config.yaml
n_layer: 12
d_model: 192
n_head: 6
n_kv_head: 6
head_dim: 32
d_mlp: 768
vocab_size: 7324
activation: "gelu"
norm: "layernorm"
norm_place: "pre"
norm_eps: 1e-05
positions: "alibi"
qk_norm: false
attn_scale: 0.177
bias: "all"
tie_embeddings: true
parallel_block: false
init: "normal"
init_std_qkv: 0.0221
init_std_o: 0.0045
init_std_up: 0.0221
init_std_down: 0.0045
optimizer: "muon_variant"
lr: 0.0104
lr_mult_o: 3.0
beta1: 0.9
lr_head: 0.0108
grad_clip: 1.0
warmup_steps: 200
schedule: "wsd"
decay_fraction: 1.0
decay_shape: "linear"
final_lr_fraction: 0.1
batch_tokens: 65536
seq_len: 1024
doc_mask: true
train_tokens: 514500000
steps: 7851
dataset: "wikipedia_en"
MLP neurons of a small language model. Each row is named by its layer, matrix (up: input weights; down: output weights) and neuron, and shows model dimensions 0-191. Each number is 128 + 32 x the weight over its row's rms, rounded and kept within 0 to 255. Numbers have three digits each.
Before each neuron's rows, "fires in" lists the words (lower case) most often at its 100 highest values on Wikipedia text that the model never trained on.

fires in: "there", "it", "who", "that", "indonesia", "they"
L2.up7:077090100128134179127119091119052140117143135137092167174119185106109147130107135123087156165112106133150112162188152118239085129153087130096064140162183166128160131129102112136120154146154107112121160190129096099180077152135118158128192139137149114171162184191137160181136145134082120141188090115122122125125064117147098097146196070120110122086113120137141112163134101138125092141122143099105159166156089085126085115096110114135156118148169075152099088173073101074118128093104128209119162136039094091170106106113163154104096108117134123121150076129164142112125138143125169075
L2.down7:064032103137123145126160114116110135112145163101166121131117167139146112154188118113111136120129062152110078099143138150156099120144095111088122146027091128146148177096139092140138115168117116159140097110177079172095103143167109126163164105139118098150123176091197088141087159146144146133155128063091186119128140124128131136124142105159112131065137181148134156139110210137255101167129159165135122112183126129104155124169137138105215129134126089127149109174122120086109152100099106171126108131105099123145121121054120116051083108137155143138202155130125155088074106135143113120

fires in: "and"
L4.up574:164119112109171115128093160168128160125156092127104107162138155127106090157162147098229122090119096161116106153105096106162172148159087118092131135116146084122116181124071113081080149119186185107134127148138097096070155144099116096110144098106255176159144184105103117136171174118155085094102164165141105156094182129127100111107122125098116150106077117090106069164115126115107178112156126148105110144132090118173160142172140091159142136119163125108130081095127194132163139049118115092130074119157193114151150135138128175114100095092129146100092102104168111123171202125172157098
L4.down574:134077175099084080078142106181146077048129121116123085143111128127127123155132178142191120153140113110074095141076141159119133126081112189062100128122097060111109181137141153124106113096132116174184090150150095097086157111162102142107144156151159166140096141066099156132072114160148118145129152146098186139132153122144088128115097111170099110117114103164113139138129120149155114102141124105090125193130132145153156142159126109125227156122129108103096078133147172118122102122095129078177057137131222155120101178126152162082121065077137174135112184132152146108144213140176139165

fires in: "they", "it", "who", "we"
L2.up575:121085111121159108119156127138073098153108204127199112110091184165096114138089151103088150159197140090144139134136170075161100126141152112144142138138162170069177121127085082112166109130156117107098148164166075108177096076145175147132131092148109092188159131132170141083210094160164110155132093091111089159165149137120129093141126153118167179138116177180100146140100158133156141134194157113082098076112147120167157087063107065120122090133157123191089131109088127047089189143111144168091101081125155093101110106125161161158079098138113106122136099108130137091145100164120135107
L2.down575:150052151101145123143114116186092150157127128150060167107145162143142157100101128100161076138110123117150093113100169079087076140147114147128148164088166101146181108081123106175143111153105130162126118123141110049146082086156128082157173105160067134144124161099106114192113127058122159192087116133092162107146166105124087131190194162166110120101188117119101161124136118082150143131120156157173160120145156155108189144077211062124137118134117123152167129116113114109158136110133136104137118116102095090140150099145130143075071142113135118095154220159115119107183096193085152068

fires in: "an"
L8.up292:107066131173105134072091148154107154144173106095159156121153130114084099100135103181166128174112107163119180164137156196097085134127141104145102107124152173154103177168124164139086076113135123121133062071097126128095064076169129152051118138122141136107178083173124147116188166137137101085131083201158120150125130130127129116120103143124144158092109119145137131135134100142132128093131178059180180119133119203135140080080117090130134126136134143151171135137172083087125117110130172186122222147114089106098146173130150158087128085127126132163122125124089052133171141143142089041
L8.down292:141153182176124126099082150159134118068171135106120130139174132173167113108145121173135111161120095141190122122153214132112091103098141089111114133118110226129079191097178153126098084130132146083137107136120133078122086070131115062104064122074142126109129093153174137064107168103082117107195132108152118103124164113086108118099135114143075124126145121097149152144106116136141160132114174107116170152156115183143106111097144172136079158131088105186188140127145120131116155184119098142032103163164127132108099111149142078124083167142135161147142221133115127106130121180187078107

fires in: "as", "with", "and", "featured", "features", "are"
L6.up353:148099135129090123139095106105148099152110136156123170145127087153098109091151133131109178107115136150152112149157051101153181182134161194143083150115135136112110135122114161122122121122191120115156127157126144079188152119108055126132143133130184111179137115138127112138044140130128104110042107062082147100113139133136052157115101163081103123075148043107046159112127115135155146064191134090124172164151097157139136171120138124125156187130144067140124153149054154154140142126165128158158148107139162101168109046153143116127150158137142102169102156118063155157116089169151058139
L6.down353:089172126166101157134130113162107168179127112074109145173181196130150170167145200123114145104141151112136128173086200154052160146121106148131129092142122184100178124158115162186121129090165198148136077100145156118094116077212106119138105137114072132091130144112148185162137060119131140176180185138129136160084099128107081099199121179112127095160112139080134042114079133100098118201101123143140073102123138168149060149118112157149113163102108085130075112117117160090140127154109132146103113125125107152104113108090104104098117115125132118080162126125136094106114144151119146069

fires in: "a", "an", "the"
L8.up435:090106145139092058136060196140141169138196134131117182116157162136141082146115161128136115165151188132113102095112096154121094120120161120161149087105095105166153128129117185185081144154155134112192058091144123176116116122110103090036162132132137141128167122128137151175179162160092088064116067116125130136121120078099168126174135131156101124144147080084116112095133088103164147116196128079123144134117196129097140088143143156126170155137091172130045116198112062101100109130117134134066132140154103102162092101147163144134068131131139136151142068150171095137172163146103125124
L8.down435:108149075115093168138147125216046112156172143150149080088165132142146156113119118083146140180106140108113176158166164132162144144112077134181119117067075147089152175179202103170135099114041108082160088167121139150132154125136123155132155121137092108148136081129133165090090125106104108102058126135167175095132112122126074112078077112158138134161134091079155132174101117139146170088157150116117119143119139200046191154117075135131188148150174128138119126136127121084162145124103114127078124188125156141121160139144131087062113159087090092116108145108146145099076166147155136134

fires in: "to", "would", "not", "could", "may"
L6.up760:066108148128147115158093124089109139108103092134105120120181107119146147129058115147154140165143066131192120185121164124170176173085114093142151106147128113131140169115163149164100071109095136174102131116120097183109141162134193072100112119092130098107108154190093133070105117172124149131121171099157113102058147085120162109099160123094064119164163105149148153099138075188210099145097110090157115133080115116105163192146143100176140095127195131130090107197157109093089181151136128145120117137172174134200126140118126100135114095160128157082128092117163079162082111131121145062
L6.down760:110121166143134097188142148115119119110148110172144123068154070105192106121130129086082172133177134155178088109153042122114125107101149102128146145140113065119130191128103109156112091081157137166100109123077143215132127203102157078127100095143126064074091156112139086104159171120119107144102206114141116037138126096107117106152129145108145106175127162135125165139174089111165175174113095150170128106198148146109149170088168154208125141178117118086087103136113143160104195101129122109127138087143127094167133100120096123147073147161131155142138139107094106121095096110130187098

fires in: "of", "born", "after", "company", "website", "name"
L2.up759:096127145136170105069184143078085160090117182120139161162117074119160147137084140163112085117153100183187124104114112121090135084093146116150118110101100165105174076171137146174115123147120129155133132111116155097195171125138130126085058145088171178110163097148085132130102183093090138136112119153160100119124130204102127127055052117088072101160151128149092124084181145138096125124202185119098103138075166150158141117151145095105126093138136168124147163117146157078180151090146124144162122104095141061149161079134103183160140163106085195113096106108140092125099184129147167127
L2.down759:136126100107145161143161162142135149130109101179131187151136096133108151149153157142087135131098106195136057136061103145114136151142130143148106092122126142089159120118135093173149112106186091173158110149077119136099134118128067129173110101181105051179121088139120135097127143195128164128109126071077122175097193100104120124131166098158055108157163112132111176085129143103148118071116131168153165081070175172084105144133078137099114183182153064186116166113133153102099132132141103185116115139107149162154124145114150101099083142084196131116128093094076164058173082174101123134

fires in: "in", "state", "mountainous", "time"
L4.up358:110156132079163110082109146173076122092141126153063076142119110196096103152105197125111164186113147168105166115093115092112108090137146122135085146084140125093081106168150136089086123107112123163117059141075152145153183070144134186143092079147115123186116150105096132114128179179113092101137143160150094104136158144111184121140104136140143078163161185093131077084148107136139119129162131099156142136105153178170084126092090139190094179123110173149101144108180152151133119165060153166172144093071098188149158111147145119146109123088159179138117098159124105103114070156164078179
L4.down358:127157130163131093101133128063132129172125080132135109163109164143123134125170126138111098154104136170149092121096082160058124188088091163075178111141158116109144184136088133152222136130149113132180116141138041124162121157109137107110126127152140131092080134111143114183134066122177130094148146121166147173062116092059152130139131130210160162077127072142089109173107125112122164126155142169116102134115207142127127072082123130122123129158119097153122116145104157125125068130113152051110084116136119079092154138130136121143140070084122144097229144136091120168171095183117164080

fires in: "from", "of", "on", "to"
L4.up418:142120144132144103086106104187119124125092183141118131149136085116171228125050172126121116199161120104160105159101109135128157089136111137118124130120093153165120080111176148134181136074138133105171185185088118098133111141095170156130135153136178117119099139141161103112127139117144108117205137103072130060080138133165156122097188066149189085167152109098160078167088127091136108168145137108138136110188142124194108113140176095101102133132124128189148174140097054156172041107139108122093131119077049110139134108149139155141164126115090121126118091158097086176115110120111118158
L4.down418:113104244082139117113142097088098104105134121150125131166158120100105119158109142115132144184147132055158124119087120094113099159090068125139087104132135152064189178159105097154118087165183077122086100055227117154109130144157091099111111122136154134105112108125122145113159135167133177182105118129126134138116159065132096137198132178106122097141106100116088101124120150150132158087046073104093080151178163149127186146171116184143124144146126106121161155103161139158052116144152196178140153133111122177124128100112152138158089117138138113073150163145128149123125065121113151094

fires in: "of", "christmas", "for", "new", "from", "roman"
L2.up211:102178115100140094086173069103115138165133178119108123080165090095126180108140085094182145173145135112123121124092160101120085146153127133101128062071089157167110123148136163141141128108097156123139133177143120136123173117150081164140099151073143113093117129147152112199121167122124148174170109107173176052116152109143121101147164091168133110046155087110170165146114099053189160113113147155126118054135149162143076131157138152132044099145154111199116108150121093115175190132090189129135114155084119133165123105120121113144080176181160133118117130077151092098086092183142108126
L2.down211:142160111117097096144148139134190145093165102114112174113102135146120122106178104124129154066097145141101106083152140126120081140091110148084097140145094104172144156145169139181099154175187031124149120041110057107177086118126099046200137141115179122162159137078103164175137152155161137096094118116136076138167127107091143163150106147129060144115083145109058125148156101112151120133130102154145141123211087085127115111119095123113097139082084077154175135134148151142135162127150151145127191158133119163133149146156123116152144192113070058094153109118112170126145145116204134135

fires in: "which", "as", "that"
L8.up191:183096165134156110131185104066122136134103179191167111098176120170168099183142187127185113145120114103159139120150182127099105149087211145166155099107179126132077161173178186087130146127112082155109159073145114119112085111123094132111148148129064151103103132133126141147120114125120117166112161089081131155109093149155139145112114131160121104111133076149061052097154094108085145110151119110140116157115120129111170093200132125104133128140126180072136127078080140082132137125082178151093186142194121153069111158151140076057134124071140073111106191156141146132125092158111132108
L8.down191:105110140122098140129171134109120124121097151209089128153118165178148130157149167156148136120171087152111171128113143120169064132188178102137142107089131147083132076127100147134093106100157117158089124093156089123098131147174075167106184176103067132150098181078131174123131137118137167185133143206114117113104096137127144126128135103104160070157076125139137087062111120176144138145148179155110077190095158076084080146120188103117135148166112148069102159171145159111109124141164175093172172104085111145155163095124108153158067094138112130129087146164139122106089121071042071126

fires in: "on", "and", "of", "for", "from", "at"
L4.up275:125109117124127128066137144108124135125180170195130082135110154145182136154128132180125115140126151118118111118078141161107135179191088060130097088108148105131119135127172127149141175135133160127116151095087098133154127147136073061136081124093177125089119186107073175117175122155093099061184117078131150146115138079115118119150129153091179086129135120080097168144163072136056088091097186099122150072172103095144148124128139093114183115105088139178216114156094165121115086201109182174152104125157161106111163145071113102105160173136147163134111130124182092116150125159102115180
L4.down275:148142108129123127103187134105167117150136140081135193125125125183106134065182131141117147130142105127152193130138118124124143108121116143140132136142130193224083164127090112176153161184098061108121163183135170098139091118163133141146186161114126120156123122168189109115161135121144088110170164141155054082132116124096178098094147152108114191154142106079120149126104182134157141121167097150098135164057121128121122144129068107127125122127067147144075135143103146138122119090077086090129149090102071095142149109097160134016113152128059100160067119097082170163116138147065153106

fires in: "and", "with", "or", "but"
L6.up262:108170143087197111155142117178080097129069089087115051162106156078099068140149127126106194128191079158135081127088090140183139125141112133127089082127102151163176156141141090140148135085163058144138128167090184114133076149196088076094116126105202089117149098182186103105119149152137098084135162142114132103078112095123105150135132177133119090084139125088137102125090096126165182106155101171118100123157149128173106095155116123113138148112147145120176092193184127116155132167147158154112125114171197142133123167115118119107152162108109116100169136126173114073123121113078184162
L6.down262:119137089098141109169105129075098132104092143172118131139118133161126122146091126110186081163146107122133146174000158141137118117118149161166092122132119132162135191092181191139083142148120171140172161085140178127125141133051099097094096067132147109132162069076124164156116126148119130121095173130083125144112135138147097200151116148117138142095139081148171142089112085134126196106157126140141103172125116150121096177103167196113088122103102102174155130110127184111201146118111133111115130178085178101126178171110087103108175064107117126115109079157076144140148097121144160106

fires in: "to", "would", "could", "by", "of"
L4.up368:139110160120136085181150169116095143159163108146093139081138102107226116134154154168090147096194106117162132182129114090110112124114069143179145148127099083126186111127167091081150123068183105144117148130083088105118145106144113074112137120169143149113114100120122176120161133129140091068177132113148127115099171124136142132144114126120103122180143101125167109211144073172184153157111086073141171080137127167150078073180095117150172094114131189172084103104147137104077103130119111144110125104114108101194119133081052124111142161138152151168106096103183096060138152145061152118
L4.down368:153114095121127169157112129135104105098141141152141055097128132145126176137110124078126105155163117096152149186093058113099117159049125151067107072143106143135181108124137153126127135130100078115086125106105110228112139058106133109171058121069167081107126164112161058126097174146120163106153158148120067124135151103102127120140143137115150160172080095154141133116116129090160136095153195131102158123160178093093186107154122155156174096133169106147115155114141117113218144146133164198116138118128140070149182068160193100125120129126152167119111122113125187166075081125155146129

fires in: "who", "which", "that", "men"
L6.up737:090115156140108117144117088087097154122106097133107130162152116172083164136141119132145153151154078095180141168185168127119094081130117147138119148116133183153114126157112134101143107064110165124137099122112155106137121051179109145103126128111112121179135099103151096114121089140104182153153180070126102131072137148062204102149087109076121121088076137104090173161103140179124135106180115111140094122164153111088144127112107140137196140170121109170096168150132039104108162066134155159153122155102141111107126104101148135076217126188199139135079081100159157072173093204129128092
L6.down737:122153132177083123176172128165092100092172109115133117142095133187122116130168131158140128174150127141083122145064181144066104140104175163148097130128116097133131124175138149160085148153090099122084069119130145036119129137185090127131141104076109156087142052090151093172163164078129154117086086139133130159111104135162116122106105155155073144125147152196069150171123102102152107128182165198124110121143144133127097071109153116128135187091102069161214082130117125121108112176065137148146148149147126126126170093102175087088115169070150114167150159134116164127099156147179134071

fires in: "up", "out", "in", "down", "on", "to"
L4.up91:118161113103156118170169120154142087127180108107116136111163138138167107125163108159131096206144073095163111092148114134097139099115111137157091151115133072148152144132184107133157109115139111138102103133108206096142084149090142118159145168151132078115195101196101157161128062091108131160160109154098128073116166168125151097162165125111158171134080128072130170155079147135139179091121109163094069175157084134168131097094109186165064100109109153128152225116077089154096103115112090089134099145114088116216160107101132138149105097134123088143140113085124085170092100189094130168
L4.down91:155107156142118142094131068081073123110131111117188113097124130135137101147139096094113183093124128128126147080157095110144151114068101190106098091143150126148123088161150060116082134133127057109193199146184158094150110149094158167150146152180123189130128114135033108161154179143063114106084116188088189087136090138192182135169128094110092105080157136157100110065170192118153167103127096124105124147144122205153079199157119111159114118134104128161133136129141102164111105168100095155139125116145112106150095109111129101084137084141141154138081115120129180170120143117160137151

fires in: "of", "between", "on", "from", "by", "in"
L2.up386:121168158093173108163113127146153078137159193211120114120102141088134102159172162119135091159142209141044086090076158124087120118117136110081111137195163108141132147158172164140194195035126122129096117151136078115120145095131135153114128091159180108125159156147104131159102164151141083102130063117155119143129141138133169107094074083056114135156166087156163114116111111100141152146184126147111130146142102087123137086148109129182160118127135178150075075087139176178151070110145138190106083105114114076115123157133087146095107115129097169134140066145113141129168091103125140103
L2.down386:136163152141125120113173079108070124159120096104091134102138092138090173148155094153143165187132091090127181117029109068098105134092090155094103090146080078146171161147140087163090099233113110135133165074134104184173098193139120074111129113161113154128124105085123143130132126104123135184141132132127132139137179064170119114176101173122123113083087195102130104126174147132117107066094133143114079153154139100122086171138170150108106166137122110167153134174125128146057139113123155139149125160098117193086120114154116130134146242140125117118143135141129117108111167161139085085

fires in: "who", "it", "which", "that", "also", "she"
L6.up230:091029161184166145100086098113115145137136095117144066146144116142136087137106154150119145126175147137146177127151128112116166112125133143208144063129178107107110148156145147163153167157179157171144114091171075129135056126102142047081140101141079113090148166165099130108093136172131161109137073060143160080113085070130115091184122177107127106143124127173098144155157105117113112068116128099184071140108125154138130163138108178120126083156142153129129122136130142051121139109082171151163145121189191164088106086078159127126135136138119181133126112138193094093145131138138147065
L6.down230:154106131168169125126091103106116140057083103144096199126146100146108126119153173130149114070117114098158163163229167071158120135167133121118165116198135126111117153075139117135159110172151135127160133067196072138123137130145126088164213086131100090154078095140101153186082091138146125169179140084155117127098212106099124147131142141133145129182170168125107171151127081161154093099083136124127082124172123157105169127099091150109172097130132131118107121134114170069166131091118157170154124173095120093099115089134103108098083085127169155140106135118124076063081114129118178089

fires in: "with", "by", "for", "of", "among", "under"
L6.up167:158122118140083115094109115161085121172122078155111136141143152128139114088125108084143139215097138102127208124081131160128158098125187109143151150128111169091189156107151144118088123184106124157129105102106154148176116127145115129158114098113186109100067122166131124090084103092157121101078162136182079080102124101132093149128168132044136112138112135107126192088111101142128096138128079083109154169141137148169124169123146176164122094139077127149187111091170090181101192162098102191090143131163109155130163098144097120112165170078194171124106032129063134156134139092129088139
L6.down167:165127116094149139139152161106107100122142167145166152083134164105127169184141193168178157106089140151112135144092136187111169083089121110183158131121107120091124191106091107146146159125179097141169091131132125069151155156163091108172172109133077155073158074076125084154097145078097120176149093110158189166101121092103128108096169119165150164163134107145154074124095172085121106066124151104123156099087170133079103169100093113117128143089154097129131064134103143066118123129136129119147117102124129204138123148129176130136094079104032076162161117161180156101175088097116159146

fires in: "an", "feldblum", "most"
L7.up421:091134162164105104155177162108140120116130169122164086143117108136146076092141165130133157194162112158097134131174090168117061158147226096140197123146153150083101094094140111079115147110205116076121097143111165189078122099166145074128163112160161109167141142191125124113153138171146117090116134119108123089106123124115093136078100132135137091111146128162148116143157110217052116057060107098146145140080162154115152134150093096132106143130086117141086133157114078070117156130100064108100114185153131121176153143062126115141067119156131182098164144114091100149147124155101153152
L7.down421:144083155163097175169168112152108103107151113103121150147097112114126147143145106136180123121113127063157132141107194173076106145159152053158207079159099186143129094135114117145093145156140095133078113110088165151128081093113131124117084131108111098103145164197102114068171148090062121117088157158148094132111134156150044131119077154150158086172061114094172112095142100114135130141102107092078119170121117159129108152175119135103090162152144121173159204213148089151152154150112145190128133150140081113145158133115115050111089119195156121136181168139142084116135096117129128107

fires in: "an"
L6.up594:122080136130095150156134136125134065119131174153111145128086136110151121147148170109130116178146162107151065111134104126110098106153170055168176107152178070132158134159100104166184114102166128129126077093072208094095175070123137077116157151161132087178164164142163179144151152142127160056151104173160121111151143143122101103134106133152179177148099095172157096100116141117117173098110158066147120097141133152112151152117087088075111107153132148130071194143116158103123113116137150115087168148141127092088164106113148153145103142183070083160152115199116090176127115093119032081
L6.down594:126145060175081171101066191096117124101137159119141126144076123125156078142096126130103156152186091135110103057174120134133108118106116053129126119131129190154099198097104092134115123146141174154144127160111157131157135058106164124106125131100157150154124063123164156090143179072146134127171161188146125154145178112133061090132133121106135125111137129144066135161165135165050088135106125164155110126108145138138071181083074094090068176145071138104111148194109094148116158137150103139141169159138165125083109167156131153179112104130148112169111148108053146153136086188091109144

fires in: "of"
L2.up615:175095106129148110128098151140076193112083179155123144147090181153146203091123065104118119096090072141116114145048088126126128119144100094161160160138110104159158160149138070119073112162129127150121113102158120137128107132102147102153127147169129078141094115175147170133131112112139158119145090142169132167050146138181136120149155121101121120072157108129171101106081136185092109124116111178186239093080130162172115176081151122104114183163077084116183141206115117130163124126140137123107130154080139098139181104097084128119178138072142117102104123150086099085093132154171139167
L2.down615:064112113133124132158105132108144114118074192184176118136085143104149132097062133136138097138093108132154140171132110129106162158134132116145133085081138156101111140059120143118067164109072134197116102111050174143147116183118150143105125129105149177124091114127121099089122145118167154104133133131197128118179131152121166138182098088170132159065135149206087168124084113152103094122111122162112095129113122089175091193094123106138110120090176161121199111119091157102183144086106138174126107122145104166144160167195132131096106090101123048173159115125086170111081175146103182180

fires in: "family", "number", "born", "personal", "name", "town"
L2.up656:084147138113113100118173115095090086150144132106106148160126118108141159150105107135126182093088134080103124124117173150150073164110105183087137164107134154086117119174106145121135149089099126146183005174141148146167107084149124186105108115124224109060116125158140134093144120011117152127167133116173185113091145133164089074148169105094079116117108113119134165153139112090151080119130099099116188141042146124129153087118183135119098106138179105094144119157142133108130106144152127190171140127105128110130120131120131142115191122099085146127180140158177105106182157133178167167
L2.down656:184109107150136137091131149106066142120133167044115053155159129077148128116083154150093152142119157129099105130103134174146175160140132112143178125086112143133139109152170141133196121138086103108142112111139116130140120139075128180081175120169177157101126131106125133142161122184154137122146095138136204073219142100152133130154151123168151105135096077214115067113137083141110150179134150079129139111136126113121113080133111124049092170156147091044134114133114117087130073115127058150170190142105077131123081124120145079165152131117132101112091170148141201165155087121091137092

fires in: "are", "were", "website"
L4.up541:143137135165159109128192161116110122093143169123137194146098143090171096136117143167113170194166128156150146122115149151101109140159120064138126109081171146098150142126159110031185141130155086075156106126091157129087143073123094131129110110171087158108097109075116058149138126102137178094091112202085165152190160110111089111094149100148086132139196142120107187128135100091105132098114148023112136120100155135148111147149090142110137149118115126143140111104137074027170158144135148181118111096108070156172135130151173167147107090116086166150128157136096099130181093136091131148
L4.down541:158107142125134106100137218152170140098154155125072155124158100164093083114141073161125141096114141073136149160164153125163096132099137084150125081191108161180164147140145134099162177151181139125187071108148156073145117128130090124178130078156114173134100117153171142205121117101106137163135134163087127155068169087118089123189151163116173067147092098164118167092077148107122103116086130084100146089117099082173144122115108149171137064150129083089108157090163109129139170063102065193123123088122104167174120110090083113133130097151123159100086121093105098111146131146161135171

fires in: "it", "this", "he", "she"
L7.up30:157059099146158129126169134150189158158143032080129139114050155116114144148159114204183131134111143152114148055149156125068103114214130140158100126080134171069094137139096096139073138073101112148127107127132113136096098100147079094099137170183119120131113162174124180129129141089094158106176050142148128146146089111122112134110096150167160130126171136126126199142144106102098178050093159170112084158100115152119114095153148125129135117121134171119102105132150152119120129140185133134142174117141183123079117119057171167118096114131143197128121148141162098114133052135153132094
L7.down30:157112106126108101080130122125124138114089167171111134182127105143107140117126136095102100140061125104114111133154107138193135121068132098122114135100165141159063157108167141109165134136207140086133129142122062120168125181207142091165105117101143135168150119124161101096096071166141111158155122093061122122185144097112120101131128137138120200170097067102099109093151115190056165134132119063156146156181153186187117179085104101123106086119173153136074069173082168103152147161117109145089052189110131096152164125170104106120125125106170158167146121113101173096123133128162159168

fires in: "of", "any", "is", "to"
L2.up133:190136111046166120175075135120121192126144134168109119102197112101144136151131156153121069104155157115083076123159128068089107097154140111195078110110098168147155091083109186118098078112114106133088148087137120129110125137173146085114171183164160112158136089105086134133128070135108160081104132160138125134115215106122128126197174029161137147090132159178136101085126089141129147108146060128147117111142127115150099154192161137130123124175134112202098068168163119089107131080109141164086112161122113188159141094144126133162116123146126164165147118080115091135143156139101102128
L2.down133:115140149161100095184126159126135169085147164093170119144038126112137127153100118124058193176123130135186093155103083164134165112107107120059081122135137096102145161121140094151131169095127181206103173129132119137092108152125109129109096082140136170123129083181088142136104172118106104142217153071158086126107086074130158100061113191099143118101144121103155101145041110075139168150147145135120076183113137080098152136180142155126117104155119155107183140081146122117171121097138122154171123116145146099093085122076189142086132132082109176101103177118145152134136118103133171153

fires in: "the", "for", "of", "a", "over"
L4.up231:137134124111100096059092153148091147119117110176146127093133158149118159108157173173090112145150110176129100151073155153163192116069135144154107155095114110133148077094167088093133110103148144116139092079093119096144127115144171100102084156145115170153142081198128160136175115150124130071157099092142140180096140120151115097126094145122096115123138094102157183133132189120109080150126087101160155143130118130172106110142121148086132152103171148129125096100152103114192100095136135093180148136207163124079128108099157192093134076089127065153201029141119140161208134164100202095
L4.down231:120111129116130114134127163190105138113162155183105159127151179081190149152121170195065158104138165146123118144049102151169113141172149140076164131171099109139091061098148168162204135134147147132097075175160120136160086114129158133160149114080163157095149133060099132159150133097108139107142178082083112114161081103124123176111068096131139151084110126155110075173117119157119111134094162163128119110215128103084076145106118071137152103120067130126066058116070162112134175138187122129135157116133085116134109133137117156158117063179074127142164138118133109087137157120106161133

fires in: "and", "but"
L6.up222:146108162149197124132124165160094107113157139106116113147050153140142081122120106170126162085162118157108112095150083094142167151085140154102126146047119097092097181101102147153182115116153137145082174139158172093146110111140133082126124129163178160123197188072134141087126143108076125108132151132069130179081115187116109112085038109132157137092109082124093124155132107169124151133086102134171130148140119144122153115093111164136098150162125138156144130178134116174197130087124093120126161094158162130120082140059159184056122081109147134226089138126165117113092078169125165110
L6.down222:092128193079107117142145121142087132098105159146108205118166137158152168105146167144137129099149163113169090121165104143198113083118075134177045109155155128128145172115089119140071132139166159129159103051157154065140179126108101118164143122096102173141084052101152143116143124154109153089165127113050106142146118103107122102128177151140093079177142187100095162045094143171167144059159133135114188162096122145125119144127104130089131120142146131122130124090115164124126179118130121104134087186082158121166159075090139104098164116165109097188147094144080177120153106116119181150

fires in: "this", "and", "that", "other", "in"
L6.up177:151131120087128148130095213123121109108097121204130156141098174148171110148075092145142152169182097131189097173105171077093153124155128137121115107147130100145132106094127113152163097108052121138092108137118107074125084159176151194125103114069188138171127115125122132120146077143153148104152113136096114107120156091097048153075083139109137172161156117139060152112104149168145103141196185124130121110172117116125109079136093055066180159154150137138159130167092110148153127086097153123080104126129102188115129158072142131115118129184073169179147137123207136116088120102126170111
L6.down177:133151181152153126170156106049132108138127129101137136144140120116117094110150121172123166070131046158134104088091119188156129092083152118140157141120142137141062144162141120194210155143148086133138130105149141179125129121085118135121105186128106112117093146162113109115110176101183230129103121089159138100137126196152170057181158147109115180100181152123140154139103118115123116104042084178125039191085130117183148149113157152168089101118087107101140124078107074119072113120140106119089142165149104180117079136139110125144100111137121134145081145067146139129124113154163147134

fires in: "of", "and", "for", "or", "on"
L4.up362:171125141100175098140113098137130180134191152136086070109069141116207161154143132147114108140167103158139150179118103153097126125162081135138099149055181126192135124126153154108182136125188136124127178148122163123137075162130140131155151101163160102166140182145119087137162108164126123108119126154098058101048177093096115126121179105109128093136135120110073098140053137123150087130130111103186157139079107158141070149167109087154165146065155124179123137140066081133145095095094168156144111053129126165134118130109145178155093110120173092131123148118070098131121179082135082069
L4.down362:118160144081111178073084176111067148124126118178123120145101107117099164089134163124098128149096181036157122154078159146138114179127088135119136147134089183116206172075155174171118132091126084148077110143116135151033164140108122154137164093139115126138133139092133100162150105178208101137119105143128172126106109073068109091118186166096128122187104158159077169076074139162146158056110131132148149168183172139127107101152155140134151153139110120149115075118127115088167087110115172169104097155120092167126112158159140112144079071134122123161114083097128126102132160105139137174

fires in: "while", "of", "0", "about", "for", "by"
L2.up604:126150048118091112079096098145113130134144146197127120102140156100101172180097119093130110101159173103093119159073133149192076094174201087159147190181147059192118137092175150134103164144150135113154119144110138151107119133128131071106088079131120112175117130114164111150161094151107110130150177100159109068123121199163125099105066133088096128167131165126085177140139116084122141126083087134175191136073152148097131147096087085131126134126139133109111085128123147134117109193172146154132134146130184142076119108115097121062170130112169199121116171098102079087163086129161150141
L2.down604:132155216186113066161139160104191130140130118077142121114088054119150142088169195122059132112124131096118145177145099117203128059083161153120177123079110098126105112134082140138136097103161135120097165153206155103121117149105127165098102084115153130116147146134169114110155131151141136146086170116150109118143112166142146116080139112094106119130091123121133101107099181113127135095145112140137135105124151096159179215137162117193088140112097136127084118167096084180123148154141078171075147160169057159066094123149133161155134136080149088142123108131084168177085121190088081114